Weights of a small transformer language model.
Architecture: RMSNorm before each block, rotary positions, no biases in attention or MLP, untied embeddings.
MLP neurons of a small language model. Each row is named by its layer, matrix (down: output weights) and neuron, and shows model dimensions 512-703. Each number is 128 + 24 x the weight over its row's rms, rounded and kept within 0 to 255. Numbers have three digits each. A neuron's up and down rows have the sign that makes its largest values positive.
A block is one neuron, or neurons of one layer that tend to fire together. After each block is what it responds to, as a language model described it from the Wikipedia text at the highest values.

L2.down272:109105096129096105148143115130127148142125119102177102124158162125114123111134175174129134108150123161128083098146128130122098085134130105130123104127149106120080157103091114114087150134136126128096126113131138115142155138102123109165164162101101170104146167144141111130137144114135095157122097139131099149078154131157101090100162112121122125150119169104081109149085111097092139115118128145121115103104122137107161114134169134146137134110084132084098139142108118148106110142120128153129124176115179105135163111098096114109120136175127158120139100143135137103130106155144105121
L2.down387:129125122137119118115158129169148071175104122157110155139113134126120110152116161087133133144103141136126139139171120090114124155114182114136079116077129138088153150138155084167115102141128107114159154132193099161123124162143159137094120111156146139124149084090108159153186156143140111116106171088124151141128100111077142130090142059081118165125162101112158110099087091084090123107148135104111118114122132125153088142164114100091103132111103153076136097107137129109144172133111094099133107134141125128113132082132146163153115150129181130145150161096110094154145126119141109115
L2.down1161:155131157130144129126093160137085174125132185141132088136163157060155138145119137148109150081141108153165112113127124129146181113145080103125095132099154181111080140116127151154139129112137115151160140115128076107144146157155125141144131135249181131126115120112136124146123130138142151127113142158110113179128151147142095151120091135108148083161136122110131169142125114152148091156148151152121094148111113144136123121110122150140111143131138132133084128136147115164084146124137137182145120116120124100103095124097143161114134118136157140150120113135144141135188144093112112134
L2.down1168:145145070139125156163158100147113127092125124141116103147101101142157135113113164129114126112160120158123123134074145084165121102116137073148143119138140165115043135124060148135090125118137156125137157127134135093146145112115119125108108147134150113125141119115164140149138162106151120143123155116127131124157132139145108099152162110130117090110128088100118117136134126131129117134159112127159146135131148115113188130138110146146115137175124118098132113167105150132133155096110142133135114085141168146145136154129135075103142082117129110180134105065133144144182088153093127115
L2.down1230:143105120127109097145141137102104105117050146147119119136083153108168058149102132132124119099153165130129069115114118106110144104078094098136197142151100078128157141109113145140133117145127177092110138091104124140134163149111085141129151109146165115095099124143135124142141126155126131133105146123139167088109134130113105107097126130116143131127132131118062142126125116114121107085140152181129111098137100117141138090149140125151136144125149152119114112136124115156096119111163171118089096221162134153141095093132120162129116152109111130116072110092125136109157137154119106127
L2.down1426:057125124111111142120118145155124092147126128145132136092114093134128171132124141111175170144151111142151126130147120119094135089144113151164123113125124114117155177117102132124186134139173099159122148153101120092116107098110094164099092146196138133135128120144122141119135133149148175168154094151129137115151125128131129117090118130123110132131167171110130117158127094144167123120118131110146104151151118138158138141143118152135109103111117122099132119134146131108150121116102132125086156128111132107124126090162154102107165085116162107132131148149127128114124146152145150159
L2.down1787:153176171135114103156094154116158103143063144106130151110131096105134148161141126176168120144081088120109102122101126111120110118115120144106142090140137129107140108123129166126133129142109171171133107142109118187148122129138105084064151119127172174111070134097141077135143097112133147097147149134113111085122131133121147145142150145153111119113146147138140144123123117136170129079168132136150111081113128094100167111127182138146122143111184112116105122131155144124105145116170145106080089178161176111114129134116158117172105096094143139121158083145141115119125170118111112096
L2.down1868:144123107142130144151132122120091148151110136164121137138129117123132102122129135112141084146145102141135158137118143105097110146106110126118092143117172095141162123099122131109125122147136112098074156151138098151149143158134154117143114094150146140128143143113098113131126086131141083126081147101133150145143138148129146160115106086099141124137094165142121098175157109143138134128130142097133146133102123162106155150152159075134121124094120119090097150120132150128113116148158102156125086134101129155147161117153139125117142134127110142138115132102156101127127111138123114146
List-joining conjunctions

L3.down519:102114129159111114100123152152114129096125138160120123177164105115108124092137094118159160131099161126112156122176128102090156117148119094101110117066158122173077131128118119097097100116137105126143155124080125124111130128163157136097145132167163128102066087100124136143115137107118108162128117129094141126155120141113141137137115179134118159099112136149113116080122131073157139189154151163153099124166151174131104138105142089137126135092106105131126123131119117120119154144100134141098082099136121123137145125098129091105153092087103176138155122105161134114097129182179133122
L3.down1222:131108119131105170132178153153096096100161108131099124140095144121152116133108150116122142110122132150134134141101131110122118144135153154100111146131187140173140156157101141124086090116143121121113171132099148153110122128109165169134120108188118145146137105124089108119136133152110127144183112125109127136141129129126128123108097111139134143126124110168106164099138153107166114168186099097135133137132154175101130161098130115098123176134100097119124130137196134164207087136118109127111113124114114169141091122124149112151136120139161153137077093154131112149169099123139122118
Entity-type head nouns

L5.down96:139132130111080140137129122127132136099154123175090115164129113115118108154138133150093148122140117104140111153134126101139116174119108130217163143191101090175145133148134092126133126105133108114168125155163127134170141106102089111146094140115117120146136107115161143141144131129195120121116143140129174123120138120133117151092098135116150105151131102121148106088100114129129104155143151140135105150136173107127132112113127141155114074133137173122148113124099132122122128128134142086114178151096121162113118148125120142135150122146131149127081106118117135118132128161126150127
L5.down377:147130124120123090117104140161123121124116139157117137141142113114124114159124156178146145136122145095135106151137101106135157131083122143117157153103147113122132164138130141137122178141104110098159114117137143155089124085147160082136138135173127110136102138121156142133115134149143161175107143127120134134134136063136169120165078107139138148157120126121147110143098110134196129135095145112133122113097142138175150090136154093140133108112124135129111138177096150156095125110136149135157177112131141174138148109117145142096145099101146151112193102181092125123116111078162093157
L5.down426:120155143142127162126147130145168099148121134133111169128134092106158073070143139147126155179132113107135145136114122150124120131123126117143138103105155153115144118109157143110126095118146077140103137127127111060139136139110119133108152106144130136128151133117158120117150147132122137084126137149112140113140143101093161167136133137123158113165130112132084158147127124080099127125114118110128106098135093124106163163130146076136117103147136124109110153134151111178132147163115132127081148128124085127100141116149116173098100133110114147143145140134145147118132156143163130118
L5.down2033:122119102114133162145129122179149099096128137170101107137121126081171128142110157090102132127097114145066165097119127135154143133119109141161131087120169128109140149126122161150130136137131128115075113109141113121177129130121150143107099115076159131166143080078126160127106157143142112136128100119158122099124151119062138133136111131113179126143108132105125146119168133151118100105146118083095136143126116130150138165114132083124124094102130126113160127079097099098124174123097124095128138156105098176182137140118105165133112122108130116126132158117123123179156105144111109066
Clause-ending commas

L2.down248:150147165124167109153150177149161104126132133087133182121183145110151137154110178119173118108144118155094135120150133147157123125141140139120106098141119148122121134143124159134133184098157153128116096151133138159138135118086140117084132135163101148095131139120108148122151098158131121140133097153079149103116098118139112144173124129117084099130138174068116143156115135146111118148124109167171112174112117129141123141139116127135103136155119162110113104140141146131129115113093082160138084155117128126140127144119088135183092114120182140131146115148169159158103134126090137137
L2.down293:124125132130137201116132150149131133165110153105129147137145104128151115123128084136111116107144143118137108120082132157112154151166107112104154133148114152137123166144135129108140118171096108104119114128093141112130119130107113151124143104140152163152159106121119126098124119144127124116123168117161133117151110068104093160098090127080096151115113122156142134123114070119157125107145117134119139104126145189125106103138059076125145139155094134126155121094132140118141072134088149111129091157104116117079141120145147078127135112108118115170116126150147124122108143106119118116
L2.down761:071099177106147141150113110130137135146124114149121108122127103116131115115174108166118113092113139140162104147100155156135149112128112109142147123132113157144117140106115132151156123132114125108180150120074106147108136146111169190132144105138125112101134083181099122150140078152131169121125154132127106115119098098101096113157149127172132125123143139109142141113109147132135122124155146120112107129141189105126111135112120069175122121124124083141168101150111093157108135101081083097122155108127119142130113126111120152156127083121154147132140118141092133138118087117156125139
L2.down1245:119152157106108090164134081115106189134120106155095151126105150078131132137132150136158126102137140146131091133132158157122124122127086111108130130133120160094112149121098173164143118135154143149130143103133148092147147120168149176120140091125109164140118142138134141177129149136192124130155116136143157156133149133127109171107085131101135148115082106112147076117153123170170153163098153135110171115125110166116114120139148137135155107136126115090111133097123144170139090130128127123107113161081055153126139109132129151138142131137146127158131095144102084090146126118148124118
L2.down1344:127174168126090146152156124126148142163112101118100150140131104139146131161150129189136115067124099161111129148086141135142122142156122122130158141152063125125108115120132162134139170151136106138158145130115164132164149155130136171128147096119095126139064142102155107113128119085157123145139162123153110130141071130113154138102108146145125053120126145124144122136108114123148155139154122156104143145090175120118112108128106095152097115171110149153159098104171129134132117125124130126097129123124103114192132104117128140150114131101109106165105143127109104131131129098151111132
L2.down1393:096131157114168150137112140126117151131143105135098118115097158092158142136085143115137122134105125108114099149102113149108097171132117122159133115112132130135130116117111167131102167066112112141128134130130092125156138113123130129159100117152141134140186100146113163114089084110126128083133116158151106142130125143162137140144107151122137140152116148129137168115124143127173113149141151136135092112112115130133085118123115132149094112129130134125093095159104161131108116123069041137128118153106130118107067161116171161125136140115125144163101102169100149087121112120166120119
L2.down1557:159171157139108155148109106098104120131180103102149109128080115135130131143139118130096145103160100129115083144115122141184119147150134079111136150128149136130142108120127181131172173129110112108141173115092122140092167119135156127135119141125117160133094054086126149122087122136114163100104128057098130112116126120135180151107106141086117127137116103112123140171149117153100133166158124141134089177149136097156105126107111059129142129146127112141082110096140069127157097115149115160134122085084118135129100138134098143114136131160133127121155120175122120100135096120154130123
L2.down1726:106167128165168123106127120150114157135139077088119208146127117103136131148129115097142102107169132153111120128122128117101136118113106136135121159106110165128104092118130135148118146128069123149158103128107130136117123136132151081132129157180109168126154094137121089124127153142149121128107118109125117090174110119148118203126157167165133103157089148155122138133144096154132165128085091157104136133187130097141123104161131148125106104166140139112115156154108127132148159157113094128116164121132143141125152086115164119128144157120172101141113130148156156156138160124112139120
Compound noun heads

L5.down133:074125140144125113106069105142115146096137093086152142142178122093171109134122112107115162131162130134129185100122141158125115139140147181131072121137095072115109137130129121143145123129084146094133141159109129126102063118126081126147106124131145090151143130119103149113160156161148120133098098130144132165109145090102135074147137137148122132162119173150120137116132099083141138143135109166104133105134165134143153163167141148136080131126115084093147102147140160164137157117142090181147149121098145137172152141148172149164105101142118124158142112153144155158120141146115129131
L5.down373:140119118153128116161177154123150144165123116118148174074119083107167137139143130130112151136119120116121110138149107075127149117188110160163099128129126106174129146153123125101154112128145105131132153112120095151088129129141127188159123146170112115116133107172118091132136130102168125129154076121114136135111097083091125152145113129134098137124123091150144098106128098120117123113110143157143166130153118137127159156182134159182124152147112141075112131133118140150111124124115120110106170151120101184120168107151138116113137132127113107165131078131151126125113109140109092140
L5.down1445:131144139109126104113143155140155106090129110150097139134137150169133123133132101092137113045132155111139122136156139194129140124120121087190105132132128114107134110146083120133163139100125130117125162155075112095110111142111113117111104147123107151192088099136099130146117113125169137134139139126122166115070121066126122106157124135139080119122159148121121133108081126141165162150129100120134131103130152113137160076143147132134149132108094109145145129077149065121134115128115127129136115141158123124147144135129159099135133136164107135169126147146119132067080175193106157182
L5.down1522:153143128114138133100120135100127091105118141082165148123114166112136112154130123136112128155162108133116151112118144113189102096107152108159153109090111131152142150155123111144142141117122126137154156162172129161111120113136124163129124170171137082101151146143134129136137147145116113114120133124112128084057135090161126122160178129102102207125129152111132146087156145105146152139129134170174112113104121123106106102114095109068100116124157150100175103154089149112108112109158140142095100127153104152127136148156124118108141133129131121106108129122091168148161153132115103151
Institution and category nouns

L3.down1114:130155141112190106136145119112139158096092167139143082164157146100127135128142162122128117133130108105116127162120156140090113157122136127114118130167137098135115114121059121154083113123162148139115130147100149103167146154072107126138140097146138167094083117140132133124123126121108107147132118122145125123126154116139121127148105167132167135149163139118125155129118091109141091141130120141111113146144116131124112118115127134104099116128158138134097138111141158138098122162099120091109165141130174109087086171131080122129130115130115151142108145137141171131097148126119116116
L3.down1379:107090112166161090112185102132126196155079154111111159149120148090133157171119131137122171141153165166141093123114081094101126084155147178132081153118126129097152112158123100126136164128103122185130130140153131127157095105150168142139146149213124085093144118181137116167106122138149120115101122102101073101097182121145142152083077129129119079109131125145108105108143097131122074154137146100122160142109171137105121161131129139163167157128105133147145117147141152136113157124114079139100142120144120157110088123114136097156127106118122077128106143132140090119109137113152137119
Coordinating and between nouns